From a checkpoint of a small transformer trained on Wikipedia: LayerNorm before each block.
MLP neurons of a small language model. Each row is named by its layer, matrix (down: output weights) and neuron, and shows model dimensions 16-271. Each number is 128 + 32 x the weight over its row's rms, rounded and kept within 0 to 255. Numbers have three digits each.
After each neuron's rows, "raises" lists the tokens whose logits its output raises most directly, leaving later layers aside.

L7.down1279:130119138130100147122107137133115127112111149159112141107109135216128121127121124178135176109084137135150076148156133083104171134145172183089159157078119142175141159114086139083163087175135119121114125176116102181109093087075088160160060099140096115117076186167143166102087139149146121153077155133093154110079148126175071162144088159084116136188143163172115098100180149091132171151148128146135119149102179154123122190147149100121156112160134111065083149079107103167102134125143085149061159139148149183124156149092126133076144152120053155120170077142151091066164121141140112124086099153130200131083104174111187127155105083097133121109070079149102076093142137098124113090141144128123097094179144195145122087174129114121109144059088142182104116098093095112141154117165081
raises: " that", " that it", " that she", " that \"", " that the"

L6.down633:075076090120177145105107146100185141133125103095155095168083135140165139093101110147107167121125105103109139100085150139109169124124114146165114116151103128106209109148109109108172098154134122127140144078102105162052103143140126102102139137164175137148149150201113160126140141118157075126133105126162135157074150117075136145119130055144136119119152185099099142149122108203113097135090179104061119137159151153207171140139111149125103139089026137135172100156169128156092124137114124064125121087190077105131140113123115129102139076127122207111128213099119062137163148151117118154085151098094137164154159147133125100154144118056179100130128112135141193127186091171095147126195149094085126176080105176135103078160095122105092058120154158139140141127070115077166122186123208
raises: " Ontario", " Australian", " Queensland", " South Carolina", " South African"

L7.down666:123077143160125134120140122138145105101080132130162188147158100133130118129119143151167129089178168123148127111150161156114122118125126140159082127092072166174101140105156077141097124165067138164090139138153179164156146133128198187198093144139125127052111134135195125102115153185166079087143086147124152172094206174123149106107148185140093070138110113146139072123159095101142085187129099125038119129132145169106107122147063136158136081144095126084127135092119112169114113095054132104172152102208151165086117077157142127181204097068170125141075153120155057161098097147095160112172135156139130119160120114074088087089141125133098151155137148084133121132128111103118135144044171141139156142090103081112104117148179171121111165127097164137139117133163118114112190152084094
raises: " it to", " him", " its", " it", " their"

L7.down459:127107118144110145150093129163117132094133114161120087125117124164150087111181122130143109173149120066147148148131118159124174137126065085109116131114189224148058143124120097102110150093086107118148072180178135134116064125115142112122083110166127091181111150142137122113120146116187120110102164145169114143144149114137119134148056099167128131209095176131072156138088103054049096081166165101112084084096101181149181181165135130108144135111149076183124124100141077154149122084154135148127157120160091150130073108166156104122135133136080169062093120099128076176110111138111157165081135095112069167157168103084146123166132095097071140178095140070075156142123148135164154123189079121111152136168071115151113145077125094166092131152169119141131187184087153087134126129130145
raises: "'s ", "'s", " guilty", "’s", "'s first"

L6.down402:127100080128108128094119101125143066138099092151194093176133156143117166150083149115163155107132121171147192101134154137089180123150199154169121110132099129074127105074149085158133124111098191129106141135117139181102158110130103218096130094143104095151149154154052113072161159082167137105127110150119086068142121136053116201087104124104123204107190164126146148066189100144143176170148099139158128119126122125117131102125111110122173119107123119138131145100069127092179110113138152070137148169146114110129139148104101079146166122114103152145106109121103153137070131120087094105132036135079102172142172125161097159117058141183177132111101111099169163102116143106143157119102110182152093117185149135130118131086053160219096091163126116107114115087159114156181133114178136
raises: " time.", "day", " time", " day.", " year."

L3.down117:165120096150070117122099168137092113155131191214175150100130185149134202107130121106151128140112136121133110124097121215108128143109174159127098129096120098083118051167176116154142118123148181127168087140148155167159109085106113099070126121178061129107121127142110174109163206114123225134153135157075083159128095140117154190174135171173189057121107170145103084117142129145098179116123136138132097120097103159122121149177122118121134120107156101101106135156170084140159129153155155093102117145132094110162108103142147139140138144091101128142195105069062125082149176086102146087120074113104130141085181114090115141183139110112096104086060138140115135112109142100154152086115209153152123119126157159148105131106108145163088111182119103134083129076075161137115126159141135
raises: "eral", " day.", "ished", " year.", "alls"

L3.down29:157086128130092123155092142036100099078134099115113110109045133073052082143102122114135168165149118096175177175102100135147120117130150157157161096123090146124074109154119146147128189120111145135178141136081057120100128057165123115134161095135121210112117095127151135163146148125127152082171169138131137148162069135104123156102089117127139123108115194142134112217110147090123129161153147188106144064118105169130125141116133162145125159113110126151081150051195102174097109180132103129133099115184079082153175120092136126117115129111119125135110179075091145162116138150122166134126130072179146168071146074142049144151141124137137158108151072168111088164140088139133142107101134066123110075160107148143190104144131170148135097125079098049084130139141142154110048169163151
raises: " are also", " respectively.", " every ", " ==", " as well as"

L7.down672:046093155120119148158115150170122114101147120140136126105153159129108137119094117103170053175141112139058243142080183064153092193162136123141177141150165113091144105138155109135147119163116112112099100152094081124060136139099080188130210077124112125111105141129126124118121100155173130131118109105109164147175087195173147132165137139154133099136164149129087081062134113145119078138137123203095143121111108181127099101103164162144085103156094122092138129152145151120142088090151101091123087128130144114102130170173167189082104080139127130148110067107126137130142122144133111120133132101135191075122069059139158176086091160119078070139169127064127132121138105138125107182133146107177114092174136206062129174196156098132179065147088178144111120035167122132132144107149167
raises: "ford", "ening", "ley", "ham", "ve"

L3.down1265:121130132110104119155089073124164116157106094136108194088115120150119119126177149126145158097157083163125149105064108108132112151115094108080131159143160166079190201145139089116116100135132117118084107139173150113068053081127147136122114109097124164159129156089112112138111123097116160113124148093062181109115139139112116142045112140105177077128102086130109138171128201147071120117122136132139149167123113139107147201105156213147169139029146137162130130107123167166110151089143098097095100119133068082131181147138151189125131189125116121143146151155131147096070114097110146177105085096095161126124120144134117113108137081121077098112043114165079118125167219142168126119141157156163152200097105145130207087140184123205121111074148175130128131148184094130133178096126121
raises: ") and the", "), and", ") and", "==Demographics==", ") in "

L7.down150:069152115111125105084128134091127157109063192129177130172175123096086137132146117156083111130107123094076122108125132155129100083115064125097146139127121152127113153113126108114152132187094102150149084157150125131135086109109139139153124133083129081113215138089136152137156082123169139084155124181129106136173160176194109179197168148110172140050175099094160109111098189132118129120174120082132167174171160070172094168111110102083096104141114160137127156165146097132131116105149148128079134122164115180147110144115118084087180099136143136169139186167120075138138154175068107136116111123112123107143113118082131132069132153101145117202009132186125157129119183111084149141075082097146128179108137085107131137081096142149165123137102137123142200079126136110161126186098111
raises: ", it is", ", it", ", they", ", they were", ", he"

L6.down1249:153114049147076130113089132133166097110136101184124128084119182153098143171109144117090211109122119113148171145089055182101115087100095142097158083143205139170171090134149102150149109154181239116111094078086100099132141141125155136161153144172151187163183119126176108108102096200113104170088150083140136103138107125165127081154083093093161162137139095123110117121090124053131118158115071143129088177121122142075057148184096136088140114150120122094166161156137107126078129104082073108114185066139215112149160129084133062158086181111107155180111157133146108133130157139089131142140126124123167143093156118145141127135139098129137119134115043129130128126108084137128170131165109123068138152119093116159117112085097165117108143090104105144150120136116117094102100154181119
raises: "arily", "an | ", "any", "ary", "ale"

L7.down1180:104152162168073138153139145152205109199085110078148135130133140141139119152133159129163146120057156118190153166172099152170142121183149118151110132156141149096092041168192138118098109129163161134066083128151111097110159151130143160110163114117084193152159104085206138104174132061186137159109099125096087108133125129139125100182109111175116086112167170098106082122157117083194114125159097154196114146144189147162153089207090131131114116113110107157125152102150149138077142094139089114117158124180170157106095184172156053132112152088119094109128076140077062151112141110107151119081136148102126156144107110136124105115070139155088128124118089105172091219149106156126126137120114096070136152159075128095181124119095134130150092083087082081147145132171161088110112082136094
raises: "e's", "e,", "e.", "e |", "ais"

L7.down370:162199159133140129059126145122058138072091194159151152065085129128105086160141101084110087135097109180122063166123117130132143126104148097150107151134123130122155166081170109135138244086127149158115121134108148147089133104163184142159119141098141150121142155142082117135172171147163100191215111145124118208128089082096193102117163084150086071103160105129107127147163143133129157067109094097158112146114096052132063147110144142174095098156124115163144152107099114092098193130123139133157132052085130105149154135106141113108141093137154124071161140118177114182100095163107134112176153122196136114133154170107129156134110187097132109091099130139158087161150131091113152178186145108126112123168126121082083130133131156134139085146160152175137071119103140146089121139074067
raises: "ues", "ists", "ist", "istic", "ual"

L7.down1244:121161101148117155183112127138171104106103181083144133129112072089115135183100156140017129114083141106145187125119120118202136109085123113114132157099111159085108173088170156147166108183125111113128040090112123045182213156137144081151104140174077114101118113081087198124112124122140118143141129153122158108074110178139123101126163132070131138116087095109149088082159125119081205098118173074138127146181143119128119132105081128154098141134132135190109161126169106109106095107114116136103119109133146163108120147149121117115168126143136124174111084176115073109144166175093121133121120130131147123170131162145075179084095189084147120149235181114150091141125125125093076099130144109162129090011178116111131179145143126110166139153063128140140121136162137131090175162115144
raises: "\n\n", " It was", " His", " It is", " During his"

L7.down580:145155155084134136100080188085124077111170150128130154161174134128078110193182105159128143129129187158103107081115110141149132184100146162139113155080136109046104100182155098110129096108130132099119042122096118169125076157177161148138099093115131192132174140120139089121175127114137102185117104123180086088128066148169151143123145075126108110105148125139096042156109139127140190149159170179170114160152129101140069103169143119129125157179142096152122119101119152097137039083164076132117142057139186072113125160049147073121111151065161157065131125156116128095152130109115160129095080138153152103168116063157151148132140112099090155127121158121084080125154125181109174103171173135111166115188123124129133075185086150097129122115127174150185164128164128106153148114157115
raises: "arily", "al", "ary", "alt", "aries"

L6.down800:114140142156094119124147146093157142103054095066164130243135141101110154123121109143121098098177119121179107181129101126125079130138131114148154134119166162111138116147132101147142095138184144125109216097119142106121124094166195180108124099134106136153150109090158131137128154145126163095158160149168145125111119107107125116173166151223201098090119033055133079106077102159129155144159128191078100114110097142147116138135103171100137131092166189113179128154145189131076134137150178125132183125135118138124155131137130141170149083159117124048138090103131067134119120089119101109123096117161110113116124145085142084097091124157111139177106105158098152140128153161162091166087151137109125146183139106109129151154100102108118129116128116086063048146075199073113050174141091
raises: "ing with the", "ing was", "ing with", "ed |", "ing, and"

L7.down681:107161142132124175126117131174115154141054117168155082136105090116167084183172126154120169140141106128152143116125108168186154125152146090175127087129139149176088123130137136136107067139152110070105107136167144189118125128129092138113104020176092190144175140102161105162138149133097137141128160138105164066105170131140094098105115161085142121161094105105088108117123141096086182120226109093157155100142099104116071184132160143097103166164163149190147073129166121148153111109197074168150121094145112081096117141129156093114112167130115103109135103139154112149101113135126180121150155132115125086098131111067138182111079133128129203196051070101082034091170140142152156103153149122103088195255164145118104128132140078127113084096090073149122176135213121106118120111101129
raises: "'s work", "'s first", "’s", "'s", "er's"

L6.down280:135096164151139182077062159106084105121092134155163117066151111158171100111157095145086077075158109138088084119111124108147100087109148124194133156081120086113123207062117140137100105096050113109080123162065158036119140121104158143143113124138148090082117150149114112169118093144179165188132142135110151167196137113134163130150143101131172154141139117157062143166171064106121144084111122059152079153153122133107111133208131155157056057134120151128103116115151158151157099107124105147153139168138122169069100169150101154094083110134148141079152142178115146117108131111202110113142124120129118115158096121136053108092135112177150100075209102145127130124115148143109136129191155138156117115069116169104120119118132121109180163109129112196107159154147138139080153176139126
raises: "ist", "ge", "ists", "ets", "e"

L7.down880:086132114098136110121142130081070154137113190131082150131125139108145138175128103122110121108080174106142083158160133006060080121120156129123087190126119112147141174133130168132184099129146141152166160138103117120153149114129160217139166140100144168132116129165141064142135136141161090137159131097153166124122113070116141122115100110153147122138169113163080114151180143211147058113090135059161082138157210122131145171133120118177070122124147107066126059115147119161082136145114114113125135116159115048122113129123082161091127173186150131127108194182131164114101113148136122090105110139148147159134170105125113112062064118098166114108144171108120170126118127136113159054138165077207134163063132122138145122141177142101127091111098131169096075120153110172122134186081120
raises: ")===", ") ===", ") =", "History", "=="

L7.down1002:160096094161154079136091123125135162103200119127149154162147124159111118080077110171119177165068141102142140161054147116178099112149119182096130100103117171143084154129133118105094096145151155080099131182105112130078130139084125123089119137142106121149089130112117121095138160130125171088090149135171185171094183104176109132103136111169180124142114107127124131157165125178179111166147170108188099112155162155086072135101151134074192109131129057142139141126197143142148117087186162076131164088177069115162150146111176107122150201103120168130139092177091040105110066126102141202157096169085162133160139149140143149139102114128100190091140078114151175108140103102164083109133144092164142100112098109141158113130098121119103136089098144151106117119091109141218090161162098
raises: " that the", " that she", " that they", " that it", " that"

L7.down1261:101089149206121119093055132145182162129182115120124156115140145054123090115118107181198179085077126211182084119164160146153121110137116203144131149122127165132194149109119149017148097124171116183140148134126127111091079123084148125135125099104121158095160180141050133148084095154148126146158191106154137111125120108110139146163146110084145137142147176142123128167152137176143079124127129134168124144170146197026110147131095067106106126119112135142119141100171146154050154142134089166080139104171135094135076096082204150133172126109122137106076097099154142091137179139093091058079134122127121142131133133096194150088117148115110137079104156153120121110110096087102135110137154116123119146162110115119088110116174127127172152135127143127122117133113103122142094103102074
raises: " that she", " that it", " that he", " that they", " that \""

L7.down40:135164124127118156131128147151216051132174123109142146099071138134109207086105113132069126101087141125146119105018148079137174126138122204167104132158118126137115162185158168139185104153102127059114187122121054147142119122144164169140121158119109036118143060130112161144122137103152108104175155149154115151119173105101113163121097103159122149159129113123127116062150104184154197148152087110140128184124082123062158119165135134167142141138143138141130103163175118163135165112106095133136126115149105146139146120086118157119119139109109124157119153084122109135158163059106095127138129130150117109114143080144145116123098171160125121117141146084183097148112127156132092104061135168054116197067159164101125126198089113130132125092134084147069124183168133181125174121173124
raises: "ed", "ed by", "ed in ", "ed by the", "or"

L7.down986:163110130132141163132125142087110129118158131171157198109147164117048100146079106096055116113121129093132227139100131114131135149116127083121116132114124096165136169173123136101120108090217141195154140135106124178099110133123139113137119152122158184148100104139162063056154108205152153150114110106133112091154108113093173166059128171117142127068137077153115159125077083149107143160169110092127164145103132109132118109094126176138140133115136075081157120102099130134084129152114160161102166142112177193150137164086137151098144076117138098180106084101069132126125134157065111130158154138098090164187080063134101134123141072130115120153086115147136152132128190177135145148135121169084133126152123104123046182105176140164173095108137138122128129135107169102077133133114134
raises: "ible", "ibility", "ess", "ally", "ific"

L4.down721:122178136100083109166144205148145134141089132135146111108051138148106140173104200099105174116146096117102159115137098089072097136161163161167150126153129150085054096117090149181040189146177086169139088074183106145147094160173128143143100114089129148135119094116124074148130091101095145215128128121115150185155103108139077145110052166099123141160136098049136136147131099130113093086115107104128083138091138110177148152172118087219135115130142142153135118099152116101178075090100153093139153182159152103145156151179082177100175123105127185128179097138107142116114116136154099076107090141077142124161122117152109145094089124105169131121095155108138186090121135174125112173119152093099178117255152120096141104134133119139146154159075150108140067145155102096153146089123114
raises: "hi", "eb", "hat", "adi", "h"

L7.down1210:100156101122101137120046110111176112133102096169069156156129110197124119152133186172132093090053104082172145130114088098152147139128154146075131156125155200080071150116107176140128114085131137141162167091111082152088178094109122142161109082128064147107111133109149189161078059083127142129113168153150116086123126126140155128172118144073146131100136161140126158081139096171158097107188133083077124144158125094130108106161125122153162125227088130117157069096153133164145129147099176136135134166124096168115089128168106130099142149099163164181157147132145124088115158086111141093074164095133148153095150075115139086098106109195153126153131123152159094150082144081109077140116169147151133185110177097160106121166141123173138106082092149215088056126133125144134180091140130
raises: "ances", "rique", "es", "ric", "es,"

L6.down72:190106133150088109119163054087176156087116154212137159071123182147093122191157171156132131195121131173143072143134106097110099190166119128169155087149100122116124137207125096155141040128102110204152165174089140091103172152168108077114156140163137136124171111096101124146093123110137181101113098163134122115092123101073117118129139138106100121115194176128122189157094104208131140138129146106062066062146143112168103159109172135105091090162161143133167066115104062114159067146103118039125093151133158116152107157200115098139135134122124145117156063089110103104117145135125117130116062160163112120165118071126136161085183132126127118158114128122153132109120147116071160113064159159156080146145139082100088098141115108091151171151138121080148143097108138146122136114196112
raises: "umber", "rest", "lor", "ray", "lon"

L3.down122:148127175174088164153080115132151176068185139091135172106131140117136071065158104124195151109120146094128084082144154094105181075074118134187125146123135076157141102140108099128092140188166107148127115116072190081156116135133151120067151098155161111097093152114105203133139100133107081163133175132123109091175132126177174153096086132136139114120134106120153156172115099108077080115088094218156142159143134169163140118109117141151097141140074129145062106093136147096093118191122150158221093144095077104120132133116173124108116137146144171112123146120150139158067165138132099116151126146114086201100154077112145170097126160137150171134197156151177175079185125131071134136031123101114127134050106102104097179115119128111124185133090109172141119146082131119150125153157108
raises: ": T", ": G", ": J", ": W", ": R"

L6.down411:114082135155137121141155115093193108114151155087208192140132095126144105112094148137158137073127168111138128069166172157124085162128129132157176110080067171174155153143135079167115174096141110120107124136117165138173136103108240132154104091146110126104108117074103163114104142169140085078136086136106161158143189139126183104093116120125136103139110119107167109130123092127140083173107131115065089155186090181105112166132082125102125070114129126083076182156137161136202127081091108104165140127162140164123131074173140114160170151092143127128061118099132078130142104175091118109199113138090134126136130139062092124086149174170107109127120128073135167119078091049122153154123158163148150155131178145092092085200198123126144149089108113159147091131142144116107170171129093
raises: " it to", " him", " him.", " it.", " them."

L7.down1153:145197116164115115067095168147105090137131111127098144181157132124142088084119082118134110191119127169111126144104089069102139134115057183133127152123098091154138155206085135055112131144176192135077106150091167096097082141084111130099095107044124103093082095092130151159096155088115148166124082103086136107173135149127115090118150114123130132155154065145125139163144082105160104142073137096148121155098093124103111176147147118167192139115132137065060108128139097121084145176141115141133163081164137134119078138120164143144098140098121151086152117151141151211117113114157139124140060161172179110096129132122162129129124111115153122148058106115077160077142163159092146110095106091132197067108098154161129119142133123159098129148178113161176152081114159153120174095159109
raises: "ably", "'s first", " is known", "able", "olog"

L3.down729:162140177071145130120057151137146132080131107062145176111109122081146099054063062094140115086160164197127145191165164160124148072163160084139087158149117119093145112107141087110129109143139147127135179204118083122167163167108117082114122132133173082162145122107102137139073107102164137093136147102097083160168099065179120141170155168103161189109081190126105101118213140096131168134073104177160127119054145178144122105065171119139167162083090108118159112117109126121067138145149162091127100107157163143107092113169128121143147157092143094125089184134170129124087117093101132115103169124172120134108138031118149114177164105127104119125138167098179126129104134146113095082120125140123115188133123126116113087087155134124139126084133107090168160126125100087099134154128106
raises: "emor", "obile", "ixed", "umbai", "aster"

L7.down806:117155123158119110142091095117163065118185137110128144121170148086129192158121158130108138113168108103101109102121136080146113097139150119181101146071085096125116164163128131129164120050160140162140212121084097168140178162102142161150147165130151072060175097097116080124128090135135125088151124132131136115175145156164150122142162163074211148147113114165090071087183087172148151149108158155115146110164113143127178144116164203172177124163080136118119130140102085121089129125103141115168072123123149150167096147110141144103133100173150090101177153115092171078130142086200110098121059128144119129130138054082143109110169122101138178071201142087177139132109162127102101072149143168105176125000182140073117120169124142096157144149168114144125086116063141118147173160143152
raises: "ed by", "ed with", "ed in the", "ing her", "ed in "

L7.down434:109143125121109161183134085096173058124115119135121124074096130100099101098080185151129125129062150081123155152157151136181143133077128193134034134115139137134145113108114109128168152103131106146083119119151126061122139112130089104083101152137067119151094134124127152135147138093150130142187116140159170160073117085089117122113062170071121150142090137108134152142170131123154175083057129163102114100154158115135113143130083112122126182112116150160114121105147107141098089132117131193092140114152178146127166148141119144200167119125171102154169097145107065083080137154117152104082092122083138108214155086137134155124132200107080165128212189094115128146127137190094083100148192089155165163025141115142087144072146161116117116134060179103121179170100140144117127123135176
raises: "\n\n", " It was", " In ", " He also", " He was"

L7.down915:053153100098151134122110122124135067093129119171130147179097143121104175177125081133096196117094152122196077111118149075162121137106101115105103138141086081166166058159103170116124077106067133087149136085170177142107144096143160125150083066138116158123073136127132114085065115145125122116156099101137185156140086158104152102126165135110170116171132128115110110112074113157180120128173102086162107166101203142108076152118161119089111084142158104109135174156115129152098035113079111088151159147158143112134121114103109122150156164117158163107131101148147137178168129111120128120181164071130140097110084049170038105147134159131121106100140155147147155131115155187160140118128171141212105125129157098169170099110102151140063183110191087128106150111124147172108160123178116
raises: "s of", "s===", "s on", "s)", "s to"